{"n_layer": 15, "d_model": 256, "n_head": 12, "n_kv_head": 3, "head_dim": 32, "d_mlp": 704, "vocab_size": 8192, "activation": "swiglu", "norm": "rmsnorm", "norm_place": "pre", "norm_eps": 1e-06, "positions": "rope", "rope_base": 38700.0, "rope_fraction": 1.0, "qk_norm": false, "attn_scale": 0.177, "bias": "none", "tie_embeddings": false, "parallel_block": false, "init": "normal", "init_std_qkv": 0.0748, "init_std_o": 0.0112, "init_std_up": 0.0748, "init_std_down": 0.00824, "optimizer": "muon", "lr": 0.00153, "lr_mult_o": 2.0, "lr_mult_down": 1.5, "beta1": 0.93, "lr_head": 0.00471, "grad_clip": 2.0, "warmup_steps": 200, "schedule": "cos", "final_lr_fraction": 0.03, "batch_tokens": 32768, "seq_len": 384, "doc_mask": true, "z_loss": 1e-05, "train_tokens": 357900000, "steps": 10923, "dataset": "wikipedia_en"}
MLP neurons of a small language model. Each row is named by its layer, matrix (gate and up: input weights; down: output weights) and neuron, and shows model dimensions 64-255. Each number is 500 + 25 x the weight over its row's rms, rounded and kept within 0 to 999. Numbers have three digits each. A neuron's up and down rows have the sign that makes its largest values positive.
After each neuron's rows, "fires before" lists the tokens most often just after its 100 highest values on Wikipedia text that the model never trained on.

L10.gate361:497480455489539510480512466499494493523513492516512502482501563507526493500520433524506557489474481464481516499514514520523504485518478542472497513521532490443501479510472490490550509495497491538519548499494497479517465506496475486486491468455493477492493529465485505522479504526477450517470484524520553504524520454504490563504538472485482512514470518519444462524563512513496527481491454497507473470536477490496541514526451552490504446518496538507519479469504471503496508473521491530482492523494480470531492502462515457484541474492523486534523476472506535521516522455479474481
L10.up361:512492519468525535506528489474490462525521473524472490559537491538491524508498523516479560475506544523486530496477480530502547486540540492571475485452480548512496460491510505509520525529504513553492555473487495521464477518477564523478471485494523495475495535542500468494513506506455491510488494520482510496517508520520518500502514493581487524506481446519494525501509460514536482464517463506489510440484484513448489496522478522503505547519469467488518517461530492505527477483459502506501487505549455492494527508507545479468503543534480476535483471511461489479469475522493486521
L10.down361:481544508491481506517464523459470484488544506483501495502470468493486558506526508501545535470512472511500469517506464494486484505520473499513526531521513472492502483496510520512534520482495556500508481497517522518522526503480429487523484550479516511455510524469506491514475538506496463511497536460503518507458472480465541526498481457475491514500481512482492500501518548527480552505490531463501502488556547478532508532478486537526510439502487473498520489512482477499464501491508486512499520528470510524501440467499486476507457529554542504496517484503492452503512489489532457500
fires before: "1", "3", "2", "0", "6", "4"

L11.gate586:510513516485508499530515491551486524544518500469548518513521518507476497497471508517523467506486501485512503519509487488497449496489507541493479515489494490555476548543566526446511490494497457533504501488501501488516502483449466489548485511524505473507533535536496475501523506495495491489522508527519469473494487468480501536478526540525546510488527544505502516481476470500519527489482531477466486527480479532548490491488490479492511510488513522488490555476558541472466437494543477533483499487529505518482485528504494506530465542457511513513506500515534489515518466480541540477
L11.up586:508485507513527484494486508459509483511475456503500509434519514479441458526499511465528517539477486509522496490513549469520502491486479522526542524505495490497504476470493486565487480497512509559528478512526501516518555557510530474473501518495497541533484453477520517477492513448508526474457491484535523525483493509537418492481501517467482521482496501510515481511508518483504476485488481512511504506511460528485469491479519476506527497487510467555538482472463527516458495489456509478462513541490501508521525510459492484490512492506454545489468470464499478474508501502446483500
L11.down586:476505497488466536469477464527504504506501525470500503500500520497454513563453529523512527496519526503473519527469487497486546503530515493489473498493458533484468530497488488466511523484510512510570550521528509501476505533460511482508522496523553481497528482529496554472462476489479515491523522485482527403493489487496491511515469440498492482477492528508462502530520498543504538474481482490487535523527502507501474468512519478562493524535474474487492534485498509513516514542520505486509477537485470513519508517528496497520535552505495478483529516484504487521476530528514479532
fires before: "0", "1", "2", "3"

L2.gate687:531480491470536523495534496484481504458516525508467521478474547539522535481477500502511498488540516490486413550492520465458498499499480465499519498524516489491512478450488536488511466486494515533519479516498536505557512474480487497517501515483499539499499548438487503493512513478494521466492534468481518498498435503476484496525575496470489462474520496517519499490532503510491521512504467504489489507484480510507443473517482489463471478534518487492473511483434492473470510460490505483451547517476532525494508513539506465539525520531453482471486528487537525523517472530504484491
L2.up687:561527457505511515503532483475453495499489476469512562542483482521492504505554543491514502535531500471495494533538478519517557604444483496540478495474479466505458523484538476494535503518516528503488496504481517522519520508514513539492506481454511483498467498503483543499457504466476490493478511512496487452510525491543487469523507503518468489524529496540513527517461512476488505502504452511495487487491488504505480513522541520506481491495489494455476485479529532517493476502525549505525501494471515518510534498513507520483528479486445509525532535494462461527456491512434494488
L2.down687:488513531516482486528471487492498486458488465464490505535515486506513531510567514526525522509485487547534535529513490493487483483477476496557495495512497529517512502465553464514496515480523521500466510527524519523508469484509482527489499513521520478465469548473545484497472488485521496484527542498462536513476525501496475543542497471476522475500510483530487505500537461496525499471468511420483471485495480513478520534486494509466479500502449532517478478479498538514495520503509499460508523477459457484446528473496492484511495500530489469512500440537488488490520514470467478486
fires before: "1", "0", "2", " —"

L11.gate669:513535502506509549540491524526544457511487493535539499453514509459458462522449472488499522506467506536467551520531473465485497493510480529564513489464500495464482475492476495533449477509497474527521460490484532453497495525542501512515520491515540532539472528535534494459477504478509487519458483470506521541479489557513506477467522532490453494484518533485522528505536540494484498477480501488483483488500458485461526532489479501538515486496493522487490528493438487485530484504470448472495533441508505489518508488505465518498482504504518495517492539533499470511526504464505482506
L11.up669:494516532464512541501517512521553498522485502467468455452474502507515466489492514454492510480497472518507480512506498502482515543499504513477507528496530520482488518518472481539512523506496476553547470537472518452496526497513502495542544467541503498460532515495498466506494515499486483489497474514475529487506492551481491554476462507570531535494480509496504516500516493511545533492528473502494519492480482496526466486505458511552528494486502511488531510451513516554499496483557483509498475523503517433529508479515464476501506509526490507554511480506529492521458494520533484517
L11.down669:483483482507475510480510493472512474515529510514504518508493528482526465503506497509471494532500513467523499476470488530505468529515502462517486460545554517509501505514515555470493471507528547474524556542503510505516474461498473503444489511447517503498561529494523521521506512524538474470509511530509491478475534468497536521481451491504494507524439498468462535471472523479518500507511494507462498506481500550523520480492487527495550477499503484483468460463534460496459487509486468531515464504504481505506468520481571512509489483497488523471509515455466508463470500481487517471
fires before: "\n", ","

L7.gate294:545530514512516528512488458466517455519544502444464533503492525486467467512509541512511513463479487506525533498473472454538498506488481524562473498500480515490544475491468554496484511532513475492522498509542496487507492519520486486517504505487478512502479547481540488515456483491528505514519528460516501480541513485449478486489542482449473450500536504497497540529510488518532478508498491500469470509493509483507479444521470492511513506511496472487495462494537511540444511473472536469511529511474510511471513496456535493552459514480488519487516465496520459473474513480469491492
L7.up294:510540475496547539507486501543504519511518519501538512514491515459520510475491481506511510519544470502489475497474476484464481473561477506490497551507471476422488457518459513511478494513475483480508511526562493478522535471460504487533482487462471517474452480486503512476482472493541500464514490523491470495479474489439517522460480452505479509517489538498487523508535534538506489487510447498521514455524487522482540475506498478528480486475474481549505472550477503530507476479490534517460495554470472515515473505487516543485509546462500468462514484505538501466485473501505508461
L7.down294:505501448525499528480528506515533516508497484513541475531498508460525516489540468482495542546481517512466486504544497468506564471476528512501552506520520533461492484506496463474440494553512522516461490495485478472507470441501440487462515495468481493506485541500490539546535504474486504512489443513531520450512491443495518518481509489509493500502521511512512513532528511516528466442491500475534501492464502503507466511509499488461475505455483528536515526504504507509530538484512520529553485513505484481529511481497515534490535521502521509513486491491448475493485513495459509476
fires before: "\n", "born"

L8.gate328:504516492507538496500484432528509534523478493494498500478489514497535517482508500449484490480532545476508502444479530544505475508502488501527503500513528506492481482549499493540538533473485508488470511490518498498488503444487458509543537490487483490498543507508465495523475470466536490512475480482526469471507475531494504485482522463483517531526475496511502512547467541504507533452482492502483506490519530440527470509559511523504525486480520477514514520517536496511496499441485515529493508497494531479512490518457500523485484543487490450505509518496523504502471506544555495437
L8.up328:498466486518471521512514522539478465521496542523436494530530468498488475518467474480516492543510491505522545491473485511478459521532478481519457462524484490516486476480478497474476481546495536524509558498505541475468505478456495515534509521518505475503516499500513504456481510503510538515485506494472507444486477524541508545506482520531451471502511503474505448492509548476508504518487502502506496489522479513494553511534497552471481476542471534500530470503517500488495476473485520513500543473555532465497513508475530500498492489505464571516514523508455505484500510516462513477
L8.down328:485498528492464506516447537496478481521527490504488495474485476534528513515516501509515496513488542486514505505512549508484478523539504466474450468514507512532476508513494489492514486498553549523532483504527439485536508475495511516475490543498508502505515483492503526488490465535481498468493502502467507535471505516493542535484514527517561518549501469517479505482453513495466542469529511469503466468493489493522495513515475482492514489507499505512498487512483518580540491528515488522469487490497547499463479505487449561488498499483515494491475498494488503489514535473478515502
fires before: " ", " the", " a"

L12.gate269:493464490491490530521542458516504491527526512490510530508494477546561500537474560491527486456499495485462493486513486503499444499499487507487527506470475495490525512502503497520506521483492565511484551488485570475486526503502486489495509482467508508481512522512508488508519501496496516511505455515544529469518517511514533501486507471477452541544479446511480471510489539502518521482474518477495467493491557502441550502509457503477497523515520496483507498517503520479487557465508461509499447525487474498501468483526506421445501466479474501517488488525477536472498510513542506475
L12.up269:505465500522488494512445487462489538494489502519472529451567494475519488515451512462529494523488514513480498514499535533516467484494496513540484498518499529448519531484497532479518535543495526506485505489463490486497484497515484469496529518534500488532526462484501530516502493485514528538450441510510508474490489525446532514485433489506474509505522454510501535499493475468489519553478508489504497500504487514474513509487473476490518523461470513497500530503474510482546478473463500499529505486490486483545476468481530548459471475474447508485467499485486481521515498526507517533
L12.down269:520504484541495499518506518524464506496485489462473485497483511501483522509489517526502511491478525463495528491507475495505326493464504495493519483499462481487501496516487499466497500523474500489479500492483476528530506523550521506483488512505463529474485506491479502488482509506467512512537490489487496494521483498474480516480481484520520489467521525519482538524499519525529451496501488513479478498503520540549485512487500507479497489508510465494498497495486513514498487508491486488526481491480522475498502500500482439498471451525491519476452499520490517509521497518474482523
fires before: " ", "\n", " −", " +"

L10.gate569:495443533505508481496525508536536507517521491514440535521501502491492484515521451458454482507479509463466508474509550421523495483490490512517500526481532500476489517499513482516476453477489528528479486509532521510516491496502490475527487505524464500462499508497492455526490521430536503517490539502501508483514521517463514533509491525464510538528514509492517497485528526552502504495503523464480486521448514476495498477522480504549440561505510506523510493481489486477516482524504500526480500498534521505502493472520457482544486475480488519498463528508475512520497468498521502491
L10.up569:499512479476514528445509521476473514461500485491450492516513516499493493492524470482468528518452509480507526515527516484473514482495526491464519502484506526473508508494495509521549461528519560517445462528501500499481474497484492505504500464499510465496531483476495512525490497482535498510504495512462474487466524483499542525509483518484473510531498454438495531463477466551563511513489491515557480530507525507534502502510484498475480533489490494529498479525473485489513533505505514486517508479478511481486518462515490546451501508482501504504480488474468486469533500519500468518
L10.down569:517524512483490501492521497480469473474461462484524478510493525517507493485468489511573569479479507520494518499503507528464490495496572470498529516503488527496494525486493507502517462510514531502472527467498475487485560469503453523525499508478517526478511457487503528518507462481492521492487521537471465478477498467470512504533515487489496526476481521484509529514479473519522478495488509524482512461541528536527525535521512492504518501519486480473492530467541495446470524513511507485505498461487532495492535514475521539484531533529529504493469513564509486520496509540436477501
fires before: "2", "1", "0"

L2.gate659:484486506519465495530536488485479514508483455553437487487535508510489484516479517520450475497471490492459488462506466464498477505446519465467508464440524513537505475498536480508513455462515490496512516522480520479484519530500498513554531512487507528536511526476467470507497531488490474461490482492542490540503530492504505468483504500485437498574513470467479520508487497541490516472474512507497502477532517520491469475516512523547486506483478486509508497459543497499469519529475521500527479501497502472527493502485516560503529528496525482524500506507465515487496537459522540462
L2.up659:472489521498539505512543522497548505519470524518422464461494524513506492521511508503502485516552510508546484507521504524489476483466493456482470499475518501479495512492530462452512524452492504573479489513488513467541527489495541492490501500458498513475507499481525442493513505526485529520486513520484459517496468523523515516531519542521492525522431487483504492527491514503490498501539527506552527521494513518486486537538446536506478489523473490474484510479455463523492522485499485496542500502510508536521499518528502493462529488534505481505458488494504486515467454520480510473
L2.down659:528513477509519510519496479478491496548482466536510514512490508479527479518466495548487523502503495548510540492512476502483473508493513454468518500502540479468539492529523477499529501462492484472517504499475499484471566487520510492548452545495490527505515503519521483538529498518492462471510512495520474482485541477478467490484504484516500459476521487476515536519472496502483529493502445502487510500459464475510510508497530486473500501457464511509494434470520481540505451487546515522465509501517479461484505491464496498469514497457497526547466485497466501503511537454536476510
fires before: " ", "\n"

L10.gate254:537513483535469471530530454545531472510526513529524495531499493478473533520447498479486536521557505503514520521497518494470450499529489527479515505512468478512461551518477503439511514478532508478467507489491524473536503555471479507513498557551505554488484540514496466488487471493481497516498479498489497484541542513489464509476526545509517490483533484545486481469504484471444467470462503508494515491510477550514466470538485485483511509541508476484478515529535482533506455493496505526476497519481454508527423495495489496485487530504494476478506480497479521513517486526474504524
L10.up254:511488515511489539474498496458533487506515546490445488480526489503519509474548522508502522481520535530498524521443504455478483517526502485506475540536449461495504527487451538492510502496536530525491472474481553493536516569508494506504519537513495528493518519482494474535470481465539513521496518517473489465542511496525503542500487509516485487483497492477479517498500469512560528494473524501516516430506507526518493466533506502462525510503476471499515508469468488531467478499492510450488478537499471487481508497507508517502517483512547498530505500511518518469481511501507470535
L10.down254:531494499459544464479464504510482446522445491488476495525461530514477449535527517521516487509506463504498502488496485498511468482479505524527477521572461506473540469526487487472479494494508523553466530511461533502500472486495496517523506489510507509480519516516513492492458510468527505519468531458495482429567481479500521503479499468498539484495501533488470500511493502540507470517486507491496510484499487515509473436500456507480479541482480435525504493498483498484461509489523493513498399505539486476509522541496511502529499452463493470484490488494478507530482512549532522502
fires before: "0", "1", "2", "3"

L12.gate697:468468466436526483540514538496512506508516508499507512499508476515500474508481483488525577525495476450471510491455486509485490485528500513515510514477492492505503472523490503472521482473549488492507539511497472519494492487476506443517500515500540515442485499508498489500459489512490482532518549501542490503502457471521493529482469493504463537475453489436485557474533523503458480543535486450515506490526523483498526527530516492532481498487493453492511516469481517475480488469517508513464478494470523504474493468532520476488503561528496527504444503534511476464487485532493498443
L12.up697:563489480469517434549483503492494503518512491511525477540517481500537497446507446500509511490483511515497462477511490486480504523503553536494481506489498493543474522524541503529506526530499479505523519490506495509488478516523468443538523499500517501505519510475501479503485519479500488481512466505485524522501498521538504481534517475499470517518512445476461495501467465534478501484496501482498502497473474501483471532487514534575495439524491489445493463505495470510520519462505504498534513498455490491476499533525514495512484544498473505503556510547471452475467505512502558506
L12.down697:521525511459490519482517499490504532523478496481509554466484530490523500508491499476463456482467496505534498556528521493520508466491497481472462515506483526486516479493519489526498527517507575509511485473478476489532504510429486544492510501519493532530506458511499496507459538521537511484504501501472509484446496460477540504482486496474507495503504555519506499483490512497475497481482533465478532495549464509524457467473462515482504498504499479488470535508471485530494516542534486523518505524510478516480520486503472397513505479542517518509536454473480550478500527524533502499
fires before: "0", "2", "3", "4", "5"

L2.gate288:512509489497516456477539487513496524532458474483494502499481480497457463490463494540534509504533505469510489514488504516509445487511480502523502554483498535433516492498486529503498525442484526501505507500471471495498495509506493480474495478408521476521458487519514503501488502477517505475511509461491483488499542513511537487586519470464479459549460489504465479515533468438534537504479513511493496538521483464476478507515477505521475500506533518532492523513443507498539505478524491542465500523515567510480472515549478468507544509538526534506510536478505483530463470515512521515
L2.up288:533469540464500479507526496543503515501512501473513506535474523515474491516479495510512493542493506436517478515560474509458505526472469492494511540498460519464510456489492508482496457503501476485539543505572504492490487503485506448522499499483495484479539479525483519518518485511485473532532499498517518514490513475566510534526512497514526494511493476523474520468532492479524511499439536524490476505468513503497489512478437483510481522510499516527525524524482534481502536480532470512472545548527472502480461529484498515546519503505539494503481536484513496549522475508494489482
L2.down288:533465505487473484524524529506495478494466480510527456480517493503496508497524528506559478497546446489498467524518527499489534477487449544520494491498476477475520459454481523536480512516499482484549520484465483513509515525538534487461502560504465478488493531510494547490462513471510482462543520502512504518441500489560516514519521468464452507484489514538478519520500532477560498519489523515483470498534515523454468521460509483492511477500513487512477487508520484480492526506530529545516499447484458533514467498484524515529535482501490520484502496481496521530503463513479471510
fires before: " ", " L", " D", " |", " W", " A"

L8.gate155:494502464465542485505497529497487528502478547511476528487468560468503466497499473547498514485486508501505494524512524479593528476507507483513546523478495481472514500535497545471491507472517553530470466492482531509501435501504476460499502525458557481503495540499510509526521513518488514489519492509455488495550568517476529494508515531540483490514545487497470523485455529522468503495526479452519524489492525508475521507524503540497504481501529481480492536477482490509472488497458478539474555489473511522488496524511537503512522498492497516491536491532502482479487518493496498491
L8.up155:518519523494485512469507481520469480423486469515498476540523483490505457464521486511433489491473541590513489488566527503521555519511511508523514480510478451504511484452532509506439485492530482548512533463511508523500512484523520495495520517473557518525516511518522480510507475465488511523511500494479506496505505506508519493527503516486517484483517493472476495476521466563489518532504481482523487490507501512487531507559497521536462515499534479514496492500518454504505473538522455529500507492468514512479461521473502458532492496536516521495470517472486518497508529470450542483
L8.down155:487491514488505462501471482504454496499501477529467511518487459527506533524526511490489493486506495511497502552471517543514518455515489507456511528490475515541528477517496533516474464541486584477456524496444546514500500516469458481502446537511517480467499493488493490514485503511477566509524490480503522508517459510521492494509515483508475488475490496503524481464480459543469531478459511501492506483474543469493449499525484488496472543514526472507454485548511487494509487517442470519471520497522508487510473522478522460478526578508508477479504540483511541547522538479508478516
fires before: "2", "3", "|", "4", " of"

L10.gate10:513545488523508440464496511483477505511537490486477500512512489497508485498520515514500447502498485492520485491506496511524497499468495493510505544543465496562549493478517526471456491508477510465484499482480532498516524466457498464476478529472513529523519487508521474563503510517486541546532492523509492522519502504492536457450510493490520472527550510524507480495513494516480486520514511464520488466474508493530536490484437489465517494510512469505528471511523521495482476495530532456524474521555545521513511476533547526482465507525477477505505531435495508478500465479557479485
L10.up10:512512538491524507519560511491470497430470512478478525515508520445513529536506479469484497492510500512479502486478503512506475480527458516537507502525547510441502478510490534499536502532506538501456496548493493512444530524487506510453521508510484533471535549502507495490529494511520489517529478480454468460461444512502470489458502486501456534493475481501496521511509472500510494484544473514487487520467443487537475462563497485459469515472455513517523475464508540478488528489484476498459510470486526449529495506488500505492473469459488488549482472453543502471512529513451496528
L10.down10:513541478469481514472507564531525520516522548471469488489499505461499512492540471494497503478507521473491528532508469521464501459531492543545534491493491565506515513511536506520521493482530508514448495514525524527526503487515495472528501511506468502463468522465488508522507470508492512503525518496484485522463495513515514481517526543473474527479482558476522530521495500463477458469505507489478485495557512528548488503446521464466495516527531518529493482510509481540554535517511488457477488489502519435485509519464462534521495500535533523509469485530503518515470510514508527531
fires before: " "

L7.gate368:474496513471514492464460516524468472525534487499508538503456529505490499524482495475511509488473525487525520502517514514504518495496471532543536507501468521509496498460521485483487502500524496475516500513511552497505493487492477486519534507525459534509553497501481474452478466522511493526542510482564473495506464502542506508517502483485524528534462451476490438514508502532499550497440500491483482464453480457505501483467463483488480487531493502514512500497483501518559474535484511483538525475486525516529471486524519473516485470516503521461537607472487504499452510495533516488
L7.up368:528501575474466487519494462508498459514490477506518511520475476515521510515536470534484494473489535509468485538523528451514483504484541456510504504469480489476489508496499506479487489521478509470498518471477489499450487504482464504548497492532511520497511539457500457512512507508532505518489483495476484477461453522507493482508561464492499511525466520479492492504479475531494500517556517483440496483535468517512532487507488501456505525487540478520486483450523463484527536451523490475521531497519545557485501494536499522478458475511448512506493479511531454484516550488481504502
L7.down368:439531545574507444502519498491475486516450488468465491508516511522476519525486529482541464463506491492490490507510453533490554521471512552508541469495476506482515537492446487487521547482518489486486536486520526472527508484529499499464519519451491475508515491507513479465497493506507485494528475506563492491514550523440486533500502539488475526509468461505539525494531508515520491505487499505471473498493478511513481471486526474529493500470483545536543542503505527527492481513478508490497511490495495464512496493498513579513477509525526523470479540573524523513514534529516477479
fires before: "0", "2", "1"

L2.gate110:517490462507530498523519478496537469480515474488510497505461543512492532490510472503505508474534515516520482491468520439500473504485453537467479464479473509500523503450503504473524492505495477517535485461496526503459483471477472461543442494482509519509475519486458504483484477500492493506470491459499517508519506481482497560531491479509522430500466440454461430526538503473510488485446555501523511476499487504468522499552482518477537468480524491512457519532526477477490538511494501459521516494497528519497498499469485498540459481509505471471522496451499480475471476495470528443
L2.up110:509499488521537496496568551513500481490459500492509533532487494522498522528462503529495472496533485532526509512496466468489495505516465537515519491494487504476504497469484471519485469481500523488566505467485536539484505471475544469534470519480513459455475476523487491518465494490543497565445499506449545513470489459483488529510492478488452471469507461507494495523515475489501514510484531489478513501496478527463482503528494485476503538497503509524524516512527503469466556512494523479440508501480493552482501539449554494487509493494549451492537501467479516454474525501485519494
L2.down110:508500484524490520517511545460518523507508482482458477491489479503496486509497539481504505475505501497480479498523508482518516484496491535513504475505526504481522475479481511482460471486501487444525480497520463506489532449518487455476508516515495502540533547522475518468505510499517498501513527447473524533481513448487483538509505451539493427494504488489473492532502537475501485530535448489530463482512529538484493518471534478486512483485487483507561481542500513510490528479487491506539484510486479536519500497491505442493522498510543522561552509459484444489516509509507484478
fires before: "\n", " |", " votes"

L7.gate117:529470476464529460485498506493549490551525471477435544490525478485519531514502493510475519492495465505438450508464535527536432508481545473484469520492473474488498516499519482493535481451507506468511497518487491491486498496495490497490498493505512543510510530486462507454513498493512495500483494508514497509460478466477517480488473496514457461486493493438460476503556481505462538531448518500499462477502469469518487542547479513525486543478471469484505539473494489505499479543482461528500489521516504501507521476512525464529485477535469505557512504494489516473474498449528492456
L7.up117:495471495495503505489496483538495484467550533491540498484465495527521519521495513490514566468494495453504471516504483505482492518444522502490517466461517520491515540489500520519501522536481474533515490500487538458486474514555493519491489503541577515516512496510492430440533483479504503515514587498496475516510493537500516487500520465542499522538476535461485513509496493538492500494517533481488486486493496503511494525492511498515581491493484522516515504506533466480533476543481454473480501492480533485520465523457467511504484450502481531512517504501470447446483470495480523474
L7.down117:479501481478488532479523522453531536532513538524513492434515477475483486507537498460538517479524491556502505515457508505491438520483504496457498506531507455490488482507512479508507534539517469520518508507493544489514508513468519496476501545511496496516507521464499506494476524539462494512490489539521468563495503485469511482543523460514479473495467482498505514493462472558500485489542515497498480486501527511510527498492520517511516448489482522535471513529510500470567504536493510496462532461474496511466479542511526481522480482536544470492512524528492459475482470471495488516
fires before: "1", "2", "3", "4", "5"

L6.gate110:537501489489487515526517490499483474496536467531499493510460524516511508490528516428500529494519498472513515502469518462490509504466488475582531447496465520457453468479537518491449537458504490530503491465475451509458529522539471506481510486496511515489475501493512505499493472498498479509463488483465456490536501520455514479473505497493440505510511497463476530549452532491516488535479473541490507499544511508503487489529502519485515488491489481514495489504484504544509519495493518530500515518475521524498446533510482486489557495519504534515480461485448486521496536511487521483
L6.up110:491513514478540502485478511537543505485478486521525523462494485457494514420511458517481484480483502540469524504521486508510485512472480525532461457478507510467490461480481525477524471493476502534531499464512504520513489487511510494563554498504520510524499553497488505528489499514501484511478453537473489495490510561503511510520532472477528498449487486519529483500510524535498469498489484514488501463509509492479480493477460463477554488486504504494461482498534555509523432429478513504468474488497481476472479481486538502535446494515475465525478503486537492509479526516509461521
L6.down110:471465486518525501537502519468506458531501516494492538496496482483513477475484485517478525539446497475538526537497514526465460498517511508472495449483478519485515482500497478532501475480471517506518498493479487518506516515486479500496497527467526527485520496501497523499440451465548517522517449496500471517532473447502489519457487478502503487480503502522510477520505503423474542464533450530516481529483482529513452459492526500497532473513476516488495522498470478497514444494460517498503512503491501502533495482497513550530466501499489504502526491516444486496511474446497474502
fires before: "\n", " |"

L6.gate278:476473488512520472496491501505541494486513490506515518474525470484504524503494500532476491475529465488473495498512529488522521464479516520561485469480502442500563534558527490498495485482473508483515530452498473492479472525533492440499480486454526459546495532463499539505510513472534542529486496510468482491521543516508509507477475527520527463491498546495525544564500517484526531509510467512520515522535466481506528463488477499535565512504492547494477485502496473538532487499461489508486533507476485510511476490516495509495494546516560510495496496527509534487521465472529490462
L6.up278:477470486513517489512523503512566494489496453501500502468499454493481483465518491505491509520522481476501547516514526512523556495500499486535469459493509515435523513512485560435518537475467510532503530477509503486493521520516516491479502526493507473539516519453468508521486498480535521509456495494479479489523492534502502476496495484523506502512483501519482550517536489494496513507475457456525502527531501505492470516491447530541518509523500520510459477474492487539546471471491482484536537508479512529525470536511494468484495502485532543506559510497478518500513525479515451526
L6.down278:490511464512503525481464547522460476519511505534514523459456499519482483489528497520515452553477490530492506527488435480517493489470504545515536485477525464505461446501499519500480510515465514499501479518521468470495517519486514486522497491473506504480510525510503503479511477497514564511494503505500478486502518473437502529518542489508527531503487520502491520486488531531514502519500452470445497503473466524514512472506494529470499473505488522482468462495493513529515542522520490482489525503535482490493479489551522548494472515502485523489517496483463488484478516419481480433
fires before: "\n"

L12.gate67:532479527485476482509548479487500480502534507528479483500508486415478500508511497527476496503501559429531524481497483492472503473460531478509494499535491487514515486471472482462535511549470465491460508510540520503481470494462532520538516451483452516518515536483488461487489497504531484545494511522519501490524560463478483497501457522475488456501531528493463506494488505486484475468479516488486528528504517469476480465461495487433515463462462528472466482492485521510515519464506501502480522523470447456482523468476474508547521477523505515491497492517477479510506497485480482511
L12.up67:516525505472518492481489520495470531485506444462479479493526493516476518517498490541504497500495509520465509477493509503527492463495520450532449523486514502509507510519501503481490502482477495513445508505485551515488488514534487519524501478542490507523498489512515463524477489576527491510473509508482523463550498494491477514511504464498490504528505474439459493511452479488531523452471493486460544529508528517514501504502463475475507556487492495507475470518495480560540490483507497491497497533501515480528490521503504492455486520478511491486494434457452506506462515562507502515
L12.down67:525512480476497550494478508463497511521514512504465489525479499487440438529499459514484495501466501524514487545506471524521489475496469445479495544551500479452512516503516493517529510485520504500465518511517500508526501526442508477480513509513481500478485482509512504510503507486525511500497476501501496453499480499466555523495473500506538484504506527503526474523493545507514539562484487438538491499490505506539508466515498507477429501497514538471517464488495492471458501545492511503451475490527514561497506538480516412499507487472448484531494518505489509537517500497509507497
fires before: "1", "2", "0"

L7.gate393:455534508504492513496518494502525500455500552486465502521472504542497458532518483499516515487508514523461505459516509531501504509526522531515535470514509514490461459480523519493486541508497504510529507553513495505525526451490512506472521487490488541512463546542485493483488470444566489528463476517500479495513522497571463528433498484541496510488458474495488512525515516510482499510501504472520505533500561519467493480505462494459517484472511503488466497501515525541464536450478525538550512515511528514521515545489503482525498480478502508478494502458524528518530515508514496487
L7.up393:521493506501543464538506523503497499465500481510474487520471494558463503468503519520535525496528494515481514489504490525541513548493484528513470508500524534478521527501479540493482497534532470566488495510482447520534512502552484500476486476492484538493461465451484492503518497476481526480490455490532479453445468495512565477501482448496472519503473476489489534489500529509532493512528530508484497549458542490512518497503497478499519473483485506499494518438458524537533550480496492471496514459491462546518490469497552468454540502481505501481491498496482494504521520502495473525
L7.down393:505526489501516533488503528529546514566482493501470518447508449477518463494465479484517520520533510490505496521511495493450438512548492525458447505478517482482497536500471492509487498488535504509480467475491497523518472497551549500503486481516463464530511488491467533485522507520490504483508515500503498543487483471488540453477495525495515513497487482501509498489481546517497474446471501441516475492499506486503458469513503452508475480509505520512483516524514512516512511523506484505493465499505484488486493464498519506503518492510521514497489498488486472527496532498492542528
fires before: " ", "\n"

L7.gate9:483494494505510499500500501507484476517486492431493504489517530466496507489464498492518481534503479529533480554534509504531481489494512544472451490488501451499495520501506462517506512474542511523489494495484486507488500495470517493470485522504517508500500543510494514487556508489532498524482484522494506515517568469514529523518502418545490484521491532455507452511496491505454470494454506500507493489474519504471552492522505459501473508533470472513526511483477507520528491546502504490530494508521501526507511510564482529535487510511475534524521456505408512465480502470482484454
L7.up9:475536509485492507503464499458532530506526484499517517496512536537501512486505443531517471461541476443506515501496443517490529492541481514534524521495532505539475523528496504535483454490482489512507524406484467494489511515494491477486518519515475480527511481488527494453528545487480521492516485465512480500496479503484493495490469506504465485487441473480524501476460457492524489473544504521510532469485507522513503518479485525490494484494508521510526521525511491469538491474528506492498477458479480488450497494509491480499528482482488509497442509507511476514463546495494506488
L7.down9:516463510492480533517495523501554497506483516487469515494520520526495482482521507519492446476518454515426491486501514487524472540537511494489462502532465502427502456496516495518492492518511498553531492505526464502521529506492484467524504508460469542519491476510546491549502514486501464489497504513469525504502527534471521479516505508535502512452533500457492494468535547512484494503527528523526476532503465496445480465515546515508494523510543515514503512510500522514512474500478528512536486484495448467520472491512527455503499462516470507486466523491551519472489491527491486515
fires before: ",", " of", ".", " the"